python train.py --hidden_act="swiglu" --init_std_down=0.0376 --optimizer="adamw" --lr_head=0.0061 --max_steps=8322
MLP neurons of a small language model. Each row is named by its layer, matrix (gate and up: input weights) and neuron, and shows model dimensions 48-111. Each number is 128 + 32 x the weight over its row's rms, rounded and kept within 0 to 255. A neuron's up and down rows have the sign that makes its largest values positive.
A block is one neuron, or neurons of one layer that tend to fire together. Before each block is what it responds to, as a language model described it from the Wikipedia text at the highest values.

Plural suffixes like -s, -es, -ers split off nouns, often after quantity words (thousands, compounds, waterfalls), plus stray word-initial or mid-word s pieces.
L11.gate78 [118 117 123 141 100 113  81 147 123  94 161 122 160  68 117 182 187 125 136  73 124 132 152 151 152  83 176  95 127  72 168 125 127 122  83 127 205 117 155 162 154 153 122 169 131 111 147 141  71 103 126 114  91  87 180 127 101 142  82 143 109 115 164 108]
L11.up78 [116 141 122 110  90 168  80 133 198 135  89  90 157 100  91 149 129 150 163 154 141  22 159 188 114  61 132 124 145 154 101 100 131 129 150 115 186 137 129  91 136 113 180 136  77 127 124 166 117 124 139  90 146 148 102  61 137 195 156 122 128 146 111 138]

Word-final plural endings split off as separate tokens, mostly -s, also -es, -les, -ations, as in goal-s, league-s, location-s.
L10.gate15 [144 119 105 122  82 139 180 157 116 116 108 175 113 103 160 158 103 124 119 111 125  85 114 118 112 168 106 118 138 115 156 189  97 151  69 188 123 125 115 128 124 128 158 153  99  99 181 105 160 103 179 147 141 144  72 195 119 169 177 179 170  85 139 104]
L10.up15 [110  68 121 179 103  84  85 141 140 167 160 155 110 112 116 125 137 130  52 151  40 110 134 144 142 110 108 146 141 138  91 160 116 166 156 165 169  92 151 144 152 141 158 143  85 143 144 132 149 115 119 192 177 159 195 159 103  95  81 200  52  82 109 110]
L10.gate64 [ 99  92 134 197 139  86 158  95  72 122 120  54 169 112 169  77 101 128 132 111 125  78 125  96 170 135 155  80 151  91 157 120 136 150 102 103  96  78 110 152 101 131 129 142 151 100 166 167 114 163 139 107 115  95 134 148 127 183 153 166 121  26 124 191]
L10.up64 [122  87 200 150 128 144 146 148 102 175 127 101 116 135 122 140 117 126 152 166 141 125 195 133 131 122 122 182  64 121  80  86 128 138  63 120 106 131 137 109 117 169 177 184 189  93 171 116  90 138 103 118 113 152 190  62 118 118 116 179  94  77 108 145]
L10.gate227 [112  83 121  98  81 142 173 168 118 157 169 126 157 176 124  98 135 104 166 150 155 120 164 177 129  90  86 160 116 111 123 151  75 106 106  95 143  46 144 109  90 150 122 128 197 152 159 108 125 148 115  93 132 141 123 139 167  80  90 167  42   0 120 107]
L10.up227 [143 126  99  54 173 106 159 190 140 204 110  84 134 177  91 148  77 137 142 110 125 134 140 101 152 142  73  79 135  88 164 141 170 180 187  38  80 123 135 125 108 104 103 141 132 157 135 172 126  76 104 146 134 195 173 135 147 115 143 136 153 120  96 137]
L10.gate267 [174 117 129  98 140 185 137 108 160  85 130  64 122 136 140 178 178 134 169 142  90 109  57  99 163  90 143 159 125 173 116 166 112  96 116  99 109 105 159 103  89 154 129 150  87 131 208 178  75 117  95  88 154 123 154 117 149  65  64 187 129  82  79 140]
L10.up267 [122 172 119  70  92 139 100 127  64 134 148 123 131 111 109 145 114 116 147  91  87 116 103 149  16 152 127 113 164 164 133 128 172 123 162 125  60  91 141 120  75 119 140 163 166 173  82 188  60 136 164 200  51  46 149 127 123  54  47 159 130 107 128 198]
L10.gate284 [152  96 118 151 120  91 153 192 130 116 115 147 105 115 114 139 103 118 131 123 141 133 122 104 151 108  96 125 114 119 168 129 137 115  57 114 183 135 134 185 101 114 166 179 160 116 174 125  97 148 116 129 143 123  75 158  97 151 132 185 124 110  67  99]
L10.up284 [111 116 116 148 107 137 178 155 114 136 172 159 120 124 153 178 112  62 114 112 145 114 159  86 110 191 174 128 134 129 169 153 133 127  81 151 134 127 115 146 122 124 169 145 117 128 139 146 111 161 171 114  57 129 139 149 158  99  73 144  67 125 174 102]
L10.gate353 [ 99 184 150 139 134 179 177 144  63 143 173 122  77 141  95 158 193 167 110  84  50 125 220 158 143  98 154 110 147  80 118 156 115 102  95 151 178 131  91  69 115 159 163 131  78 136 115 106 150 105 120 141 131 147 170 123 100 153 133  99 161 128 134 100]
L10.up353 [136 149 130 160 171 124 112 138 163 139 119  85 192  80 163 133 141 106  98 114 111 113 134 137 163 158 156 112 184 131 137 208 126 102  78 126 121 161  57  90 188 143 163 143 157 183 135 122 144 113 137  85 143 128 157 116  95 105 127 178  92 135 159 133]
L10.gate387 [ 96 114 115 146  74  93 129 102 131 111 114 170 124 128  98  96 153 191 106 100 115 107 185 138 133 170 165 111 135 157 107 153 113 172 159 139 113 169  92 133 113 145 104 125 116 130 163 139 136  93 114  73 137 155 151 115 167 151 128 181 179 114 131 117]
L10.up387 [ 87 156  79 129  66  77 105 146 146 128 112  93 134  79 120 100 105 149  93 145  94 139 165 135 117 109 203 107 113 146 149 103  97 224  42 145  60  75  84 116  76 114  90 112 141  92 169 102 143 124 159 165 115 196 105 159 154 162 116 114  85 132 154  85]
L10.gate491 [127 126 153 132 152  98  60 120  96 162 143  95  64  85  87 122 137  89 102 140 107 115 154 184 156 111 141 169 144 149 141 225 126  73  92 102 123 115 136 150 157 165 175 179 140 168 159 164 120 179 136 111 112  93 136 171 148 183 161 110 175 136 135 105]
L10.up491 [ 49 110 117 156  64 105 126 170 150 115 115  96 107 130 141 162 140 139 127  58 124  68 144 125 138 198 134  90 152 177  83 145 127 156 156 154 116 143 105 139 132 139 160  86 140 117 172 117 135 137 139 140  96 135 105 139 117 148 126 127 157 108 153 129]
L10.gate605 [ 66 158 104 109  90  70 108 113 129 120 117  93 136 121  69 115  97 134  62 101  85  99 157 143 136 159 150  80 147  79 131 151 141 154 114 125 151 184 192  96 109 164  77 120 183 141 135 200 113 122 108 153 128  69 131 106 105 138 104 176 156 107 140  64]
L10.up605 [ 85 180 150 102  79 155 166 104 164 145 143  95 101 165 138  96 159 140 161 110 137 113 171 141 182 200 138 127 109 168 106 175 143 141  68  34 103 133 171 122 126 128 183 137 151 119 155 157  84  98 140 124  81 141 113 126  76 133 115 117 186 142  60 182]
L10.gate685 [153 116 167 129 161 108 139  99 183 111 191 125 105 107 134 126 146 113  93 167 142 111 151 134 121 146  96 106 115 151 152 155  58 118  99 102 113 143 155  85 150 117 150 110 107  94 147 163 163 136 220  70  94 185  94 170  76 123 138 147 144  68  98 152]
L10.up685 [161 101 134  94 179  54  97 169 135 131 113 172 169 110 129 136 110 136 118 161 157 117 156 149 169 130 149 136  90  94 146 154  68 126 139 116 150 141 183 143 151  75 103 142 119 194 168 224 158 167 159 141  85  98 143 116 106  95 104 168 123 131 108  82]
L10.gate761 [101 155 134 179  86 142  99 107 175 176 128 143 129 113  81  95  47 113 111 129 108 123 154 162 143 114 157  91 147 139 141 118  76 144  83  84 127 149 155 154 188 167 118 161 145 139 185 159 131 138 187 136  71 149 114 169 172 116 187  97 100 198 111  69]
L10.up761 [151 116 146 178  85 184 113 115  89 154 141 110 128  54 134 136  79 147 115  78 137 100 118 125  87 103 106  91  73 125 141 177 131 147 101 124 124 151 158 208 107 139 196 171 162 116 181 162 106 120 199  70 143 120 117 142 131  97  97 143 137 123 139  74]
L10.gate791 [ 85 119 203 160 116 190  99 154 131  87 146 104  86 187 181 139 119 110 114 131 114 150 158 118 151 142  78 108 112 115 115 139  80 153 117 122  74  72 100 187 119 191 133 134 182 149 161 173 114 170 156 109 141 147 109 101 167 114 148 127 143 112  70 111]
L10.up791 [138 149 155 193 125  75 100 115 120  94 150  83 145  97 127 165 165 140  93 162  15  85 160 205 111 132 186 144 172 122 157 151 108 120 121 128 180  87 136 220 115 114 122 105  73  47 136 121 114 167 209 147  91 147 130 128 124 157 211  74 177 124 152 142]
L10.gate835 [110 141 155 146  77 112 126 109 180 122 158  64 112 120  30 141 134 171 158 136 113 103 113 158 136 132 165  91  88 118 166 151 151 148  92 124  88 143 172 167 139 189 145 196 108 120 106 150 132 122 124 144 124 117 112  91 104 126 150 169 152 151 121 170]
L10.up835 [ 82 154 104 115 111 133 227  90 150  91 138 105 158 103 128 153 131 125 133 147 125 157 101 139 117 149 101 187 111 121 140 109 106 114 145 114 167 164 147 152 110 174  90 143 104  77 107  99 146 125 148 103  64 218 114 111 156 119 113 125 106 120 145  87]
L10.gate901 [ 73  94 158 114 136 123 107 140 119 122 149  69 101  77 124  86 199 128 106  81 176 162  84 155 116 149 166 135 117 160 115  80 111 101 102 146 125 190 155 103 145 153 163 192 167 140 170 131 138 145 156 136 108 117 116 170  86 121 140 144 107  57 101 109]
L10.up901 [104  77 163 115 130 152 189 121 191 131 134 113  84  78 100  79 115 161 123  70 152 103 101  72 143 107  89 171 145 136 211  80 112  96 102 108 104 152  77 173  85 137 147 114 128 138 185 105 107 147 172 148 152 123 118 170  89 147 143 123  77  70 160 136]
L10.gate997 [114  99  91 111  74  89 123 186 103 108 123 111 134 145 169  79 118 140 116 107 146  83  95 139 110 117  98 146  79 113 146 164  84 131 104 116  87 144 113 147  41 119  77 150 181 162 109 174 129 155 193 116 128 141 135 105 139 109 184 158 115  85 184 148]
L10.up997 [147 187  94 208 154 112 133 122 145 144 115  97 155  87 120 185 171 126 165 180  85 101 121 104 163 140  62 145  89 119 139 194 154 131 113 129 104 171 133 148  87 153 126 129 102 165 117 170  97  93  65 114 145 162 154 137 115 104 114 156 104 174 153 147]
L10.gate1013 [133 102 124 177 132 129 113 131 172  82 129 110 104 134 132 109 140 147  81  76  87 118 136 133 129 141 109 112 116 132 115 126 122 110  94 130 151 138 178 146 121 136 117 169 193 119 152 169 133  96 129 103  87 128 131 182 159 134 114 168 134  83 105  24]
L10.up1013 [106 145 125 176  90  90 127 162 118 115 115 153 139 105  68 133  92 137 141 108 101 137 129 170 161 113 119  81 131 127 100 165  95 108 119 114 129 178 142 156  98 153 138 128 169 122 160 157 129 141  93  27 125 162 156 108 147  91 136 131 147 133 103  76]

First piece of a split token: the integer part of a decimal in tables or coordinates (17 of 17.7, 39 of 39.906), or a word's opening piece (Bur, Sh, c).
L11.gate665 [119  99 125 151  67  82 140 166  90  97 157 100 158 172 139  97 158  77 133 140 101 132 135  54  94  84 131 168 181 181 131 151 105 120  94 146  93 151 158 124 163  71 184 148 139 185 130 123 127 142  37 152 119  88 118 129 115  86 122 155 168  63  97 181]
L11.up665 [141 106 134 134 118 139 136  14 114 148 137 190 122 103  75 144 135  74 127 142  89 139  87 126 136  97 158 137 148 112 128 104 189 106  95  93 185 148 139 133 133 157 140 132 126  89  89  93 122 159 113 128 139 123  96  83 164  67 185 102  60 132 142 161]

Standalone two-digit numbers, often the integer part before a decimal, in statistics tables and lists (e.g. 63.81%, 78.51 m, 33.2); sometimes mid-word fragments.
L5.gate321 [161 135  97 157 135 112 134 157 150 102 165 121 160 144  93 103 101 135  83  94 103  56 105 135 121 115 107  92  97  63  60 151 150 100 147 130  97 178 176 155  70  67 172 163 162  68 162 109 112 113 134 139 104 161 167 121  96  98 113 115 134 143 130  98]
L5.up321 [ 90 144 171 127  93  92  97 153 105 106 149  96 157 109 121  99 117 121 139 119  51 132  67 181  98 181 124 166 114 126 121 129 114 160 179 127 100 172 124  87 134 128 188 173 130 133 129 123 135 107  62 141 131  73 224 122  99 138 149  99 162 128 174 108]
L5.gate340 [ 96 132  45 126 116  99 112  68 190  83 203 106 112 135 133 106 133 176 106 149 119 149 109 141 109 134 154 123 113 170 135 116 139 119 135 163 151 200 136 137  90 146 144  94 106 138 160 147 125  96 112 114 107 123  79 101 141  74 175 112 136 147 122 152]
L5.up340 [122 188 148 158  77 166 121 148  92 123 175 138 132 150  97 115 100  96 115 115 139 107 118 107 114 121 178 110 100 130 127 117 103 158 142 173 121  87 116 172  64  45 149 129 121  80 155 147 128 100 122 134  85 121 119 144 102 163 119 151 105 118 150 115]
L5.gate476 [142 125 165 135 131 107 152 164 125 100 143 167 111 104  71  78 125  93  99 143 139 158  72  62 130 131 138  94 131 145 151 151 102 125 177 186 133  87 117 140 125 150 150  99 201 101 164 139  87  92 162  84 176 147  76 194 105  78 121 157 130 140 112 124]
L5.up476 [143 126 145 182 104  91  99 157 136 142 114 135 130 133 139 160 209 170 109  91 181 138 116 139  73  98 152  83 118 131 167 125 155 129 122 114 166  88 172 142 126 104  68 103 153 194 144 120 101 139 123 109 157 158 206 109 110 125 104 159 119 150  88 119]
L5.gate591 [154 135 178 184 190  56 130 177 155 146  66 136 124 135 151 118  81 102  83 109  98 125 165 149 134 113 149  97 139 125 144 162 118 119 181 120  95  95 138 168 120 129 164 149 135 118 133 129 111  61 145 118 108  95 190 149  80 139 139 137  88 151 149 117]
L5.up591 [191 108 141 208 162  93 129 102 140 109 101 117 174 156  95 144  86 166  61 110  51  76 115 103 133 120 144  76 131 171 130 119 150 194 104 166 102 128  81 107 140 133 175  98  96 132 146 124 124  73  76 129 141 152 175 136  54 172 138 102 186  72  74 162]

Integer part of a percentage in wiki tables, mainly election Turnout rows, such as 35 in 35.0 and 60 in 60.64%; weaker on infobox list dashes and word pieces.
L10.gate94 [129 118 126 108 163 144 123 124 148 157 109 123 153 104 114 141 174 141 178 110 134 130 127 151 127  85 167 131 120 132 130 108 131 118 150 133  81 134 132  91 124  79 143 126 109 107 184 119 186 162 156 161 203 108 128  73 116 182 148 176 112 109 146 100]
L10.up94 [ 84 125 157 137 173 138  88  75 167 121 173 129 108 148 100 131 162 142 166 101 109 102 143 118 143 103 147 148  80 129  99 126 105 165 149 138 132  79  98  99 171 184 104 153 133  97 130 167 160 118  85  90  84 110 115 146 124 129  87 170  84 144 139 121]
L10.gate111 [116  93 124 132 141 120 174 147 118 158 136 219 106 107  88 168 127 105 127 123 117 143 172 133 165 111 142 118  80 132 123 165 145 156 143 151 126 122 128 168  98  98 157 140  96  96 107 168 117 150 175 125 110 149 146 112  79  77 131 147 159 127 179  89]
L10.up111 [146 144 130 111 164 173  71 138 139 115  97  81 136 104 129 120  83 130  86 182 114 145 120 158 207 126 149  91 107 163 121 134 157 153 143 109 129 143 106 143 194 151 133 167 139  64 137  82 140 119 102 114 141 166 140 154  83 127 133 169 124 112 165 177]
L10.gate170 [ 85 204  74 148 119 120 130 135  90 134  55  96 128 123 144 138 114  80 121 149  96 150 108  88 143 139 147 130 175 118 110 204 159 110 167 154 110  85 128 134 210  61 172  99 120 111 103 145  94 143 119 152 135 115 131 139 156  94 119  86 101 162 121 141]
L10.up170 [153 148 123 122  39 178 150 184 179 162 145 132  93 116 128 162 115 134 112  87 123 131 125 164 124  60 113  90 121 109 182 108 143 141 167 121 114 132 125 144 160 116 132 156 158 164 173 115  80 135 134 101 160 120 157 156 100 101 156  88 100 177 101 159]
L10.gate214 [ 83 161 164 143 167 128 150 148 112 116 128  26  95  98 124 148 154 109 153 142  91  66 145 127  85 119 177 126 186 160  78 115 146 124  92 135 170 136  79  77 165 136 118 110 102 102  89 178 105 116 181 154 122 133 119 130 119 145 169 187  34 118 133  90]
L10.up214 [137 158 155 144 163  61 135  89 128 124 135  44 133 192  96 119 151 137 118 123 141 135  99 108  58 179 109 114 210 139  88 137 117 136  96 130 121  90 189  45  98  95 123 121 111 133 122 100  88  95 158  70  70 148  72 141 144 141 111 116  61 121  80 131]
L10.gate311 [ 73 173 108  95  84 139  86 129  98 150 117  84 143 119 116 142  74 160 147  84  95  44 171 156  82 112 150 145 123 138 124 101  91  37 118 148 107 103 157 126  82  81  87 108 128 104 147  90 101  99 155 120 149 118 133 143 103 156 113 172 103 143  75 130]
L10.up311 [172 121 127 121 195 136 161 207 159  71 144 144 115 131 131 138 159  96 174 123 141  67  52 135 105 111 164 156 159 148  93  94 117 165 116  69 125 138  95 138 119  92  97 161  95 117 124  86 116 125 145 159 139 159 111 147 117  89  77 126 138 141  82 171]
L10.gate334 [122 130 162 103 158 106 127 130 149 151  99 133 113 153  86 130 171 103 154 133  98  89 113 138 122  81 151  95 109 133 146 108  82 146 149 134 106 125 144 134 126 112  95 119 157 110  84 106 124 141 149 165 144 208 168 104 111 176  66 166 168 149 127 101]
L10.up334 [ 77 144 152 126 196 115  93 168 178 180 123 133 146 139 168 112 130 173 141  64 119 176 111 118 112  97 149 124  86 101 106 142 168 136 145 120 169 151  97 187 170 202 113 173 128 125 157  71 151 100 161 115 101  57 105 143  88  81 173 123  75 147 122  62]
L10.gate452 [117 136 101 127  82 189 115 119 151 126 159 150  22 113 141 165 170 170 103 127 103  90 126 133 125 177 145 138 104 129  83  96 117 103  92 102 143 105  71 114 131 124 151 133 155 136 173 177 164 110 134  97  99 131 158 151 122  92  99 146 113  96  76 163]
L10.up452 [143 113  90 117  92 119 163 154 105 162  67  92 114 134 158 116 134 121  65 136  60 169 138 101  89 123  30 120 117 155  98  74 145 135 122 130 129 196 132 174 129 119 169 143  92 168 147 171 164 146 105  49 105 162 104 164 138 170 172 106 117 151 148 143]
L10.gate573 [129 174 155  55 110 150  95 131 123 138 178 168  72 144 149 176 149 173 159 100 138 157 128 154 138 125 115 175 132 146 183 118 114 157 143 121  83 143 186 159 131  65 110 142 160 120 147 103 100 138 142 119 139 104 119 134 132 125 103 117 167 155 142 169]
L10.up573 [148 104  78  85 108 138 127 115 123 118  91 138 112  51 163 179  86 130 125 112 136 163 102 103 137 159 107 139  80 180  67  65 127 124 149 174 128 147  76 149  99 126 113 115 145 142  79  91 135 144  94 128 118 118  68 131  96 181 121 161 153 117 101  84]
L10.gate636 [110  91 159 159 115 117 111 147 123 137  75 118 149  95 169 132 102  86 223  79 117 121 126  82  90  95  99 133 107 112 106  93 125 161 155 166 102 105  73 142 140  71 160 143 164 162 181 164 119 138 130 108 158 115 150 132 136 103  73 153  71  69 165 123]
L10.up636 [114 160 122 129 144  84  98 163 185  76 162 125  88  81 111 130 156  52 146 181 125 141 124 164 177 143 117  88 155 157 140  93 107 109 123 133 176 130 177 139  58 127  55 156 111 129 102 133 110  93 130 149 122 126 118 129  74 156 101  92 129 107 142 186]
L10.gate637 [129 123 163 150 105  66 137 138 159 125  86 137 129 116 111 117 203 111 118 165 160 168 141 149  84 134 123 166 132 122  91  90  80 134 127 141 157 155 137 124  48 117 128  97  81 141 179 100 107  61 166 184 122 115 107 150 102 150 172 143 145 149  78 119]
L10.up637 [119 183 136 157 124 128 133 168 119 171 118 133 119  84 105 175 151  98 144 112 204 116  93 157 146 195 142 105 109 144 148 124 119 136 154 173 129 138 137  83 106 117  88 164 102 142 175 112 150 136 146  81  97  80 124 102  70 120 131 141 134 149 103 138]
L10.gate681 [ 76 113  75 182 100 108  84 193  70 100 134 159  66 126 133 165 118 118 118 186 106 138  78 128 141  94 119 113 119 108  85 144 135 140 147 198 113 114 178 118 129 171 154 151 133  80 175 185 114 156 155 186 177  95 127 166 100  94  54 143 148 115 180 103]
L10.up681 [ 60 116 146 168 105  96 160 172 153  59 141 140 104  96 158 130 107  92 132 103 155 189 101  79 130 141  99  81 123  76 104 133 104  66 153 107 107 132  80 149 115  81 164 167  89 140 135 105 157 147 220  94  79 144 142 119 155  96 164 132  95 134  66 113]
L10.gate697 [121 130 119 153 115  79 123 119 125 174 133  93  52 177 109 126 138 111 114 114 129 130  95 109 169 158 117 123 159 100 128 108  86 178 115  98 164 166 185 115  88 162 154 143 132 154 108 175 148 150 141  94  84  70 118 122  58 102 166 185 182 158 139 142]
L10.up697 [126 139 130 163 116  88  84 198  64 164  97  66  58  94 160 123 138 162 150 154 129 148 122 131 148 125 140 148 137 129 120 116 109 200 111 130 140 122 120  85 125 134 141 183 140 120 144 142  58 129 129 121  54  73 126  66  69 147 139 130 160 171 154 103]
L10.gate728 [153 164 102 179 116 154 139  92 172 140 104  92 125  77 175 130 160  99 173 101 124  84 127 108  33 129 197 113 145 136 148 136 182  94 163 138 164  82 164 101 120 121 202 134 137 165 150 146 164 105 114 130  95 101 128 172 160 124 113 194 158 143  89 135]
L10.up728 [117 105  95  91 103 106 118 132 128 120 148 119 127 117 155 236 123 125 120 110 154 144 118 100 160 119 107 166  83 108 162 103 156  88 152 101 133 110 169  94  75 112  95 141  77  66  61 123 153  80 143  80  80 160 128 228 157 135 169 173 135 136 158  93]
L10.gate827 [112 161 129 133 148 111 113 137 141 109 143 100  97  72 128  76 169  94 144 175 152 124  71 176  81  98 117 146 173 170 143  88 127 108 135 161 169  80 149 176 186 161 173  85 144 131 100 111 110 164 122 100 142 144 153  71  73 166  81 109 179 121 146  83]
L10.up827 [ 87 111 140 148 167 126 134  96 185 124 136 105 149  94 150 152 154 106 125  75 163 117 121  90 138 102 174 154 160 155 159 142 124 131 132 158 139  95 156 159 147 152 107 166 152 125 115  52 144 134 130 105 118  98  83 108 124  90 145 173 113 113 160 172]
L10.gate839 [107 200 116  82 134 129 143 118 104 132 114 119 123 116 153 184  87 116 167 145 120  74 161 199 101  54  77 154 139 140 129 189 107 150 134 108 130 135 133 126 200 100 111 186 111 122 158 139 136 129 163 175  96 139 147 131 140 120 104 136 137  97 143 170]
L10.up839 [111  93 141 139 137 178 128  99 179  93 137 100 104 181 112 153 183 146 156 145 112  68 117 150 119 108 163  96 138 177  68 196 118 157 107  96 104 151  62 149 110 135  81 113 125 125  58 115 169  70  93 158  80 128 141 126 164 107 146 119 131 157  83 141]
L10.gate944 [ 68  82  94 108 125 141  70 132 147  96  82  98  73 118 133 149 152 127 155  85 163 129  98  48  88 144 154 154 114 131 118 136 114 118 140  85 138 209 118 113 137 148 195 100 191 129 135 126 115  97 143 112  97 108 153 142  77  88 121 184 182 195  82  97]
L10.up944 [105  80 100 131 167 182 131 148 135  95  89  81 130  65 133  98 115  98 173 131  91  99 139 115 119 125 135 162 161 103 195 123 102 118 141  93 147 147 131 108 102 123 135 132 150 210 102 173 137 117 132 122 107 128 149 149  57 102 132 173 149 134  77 144]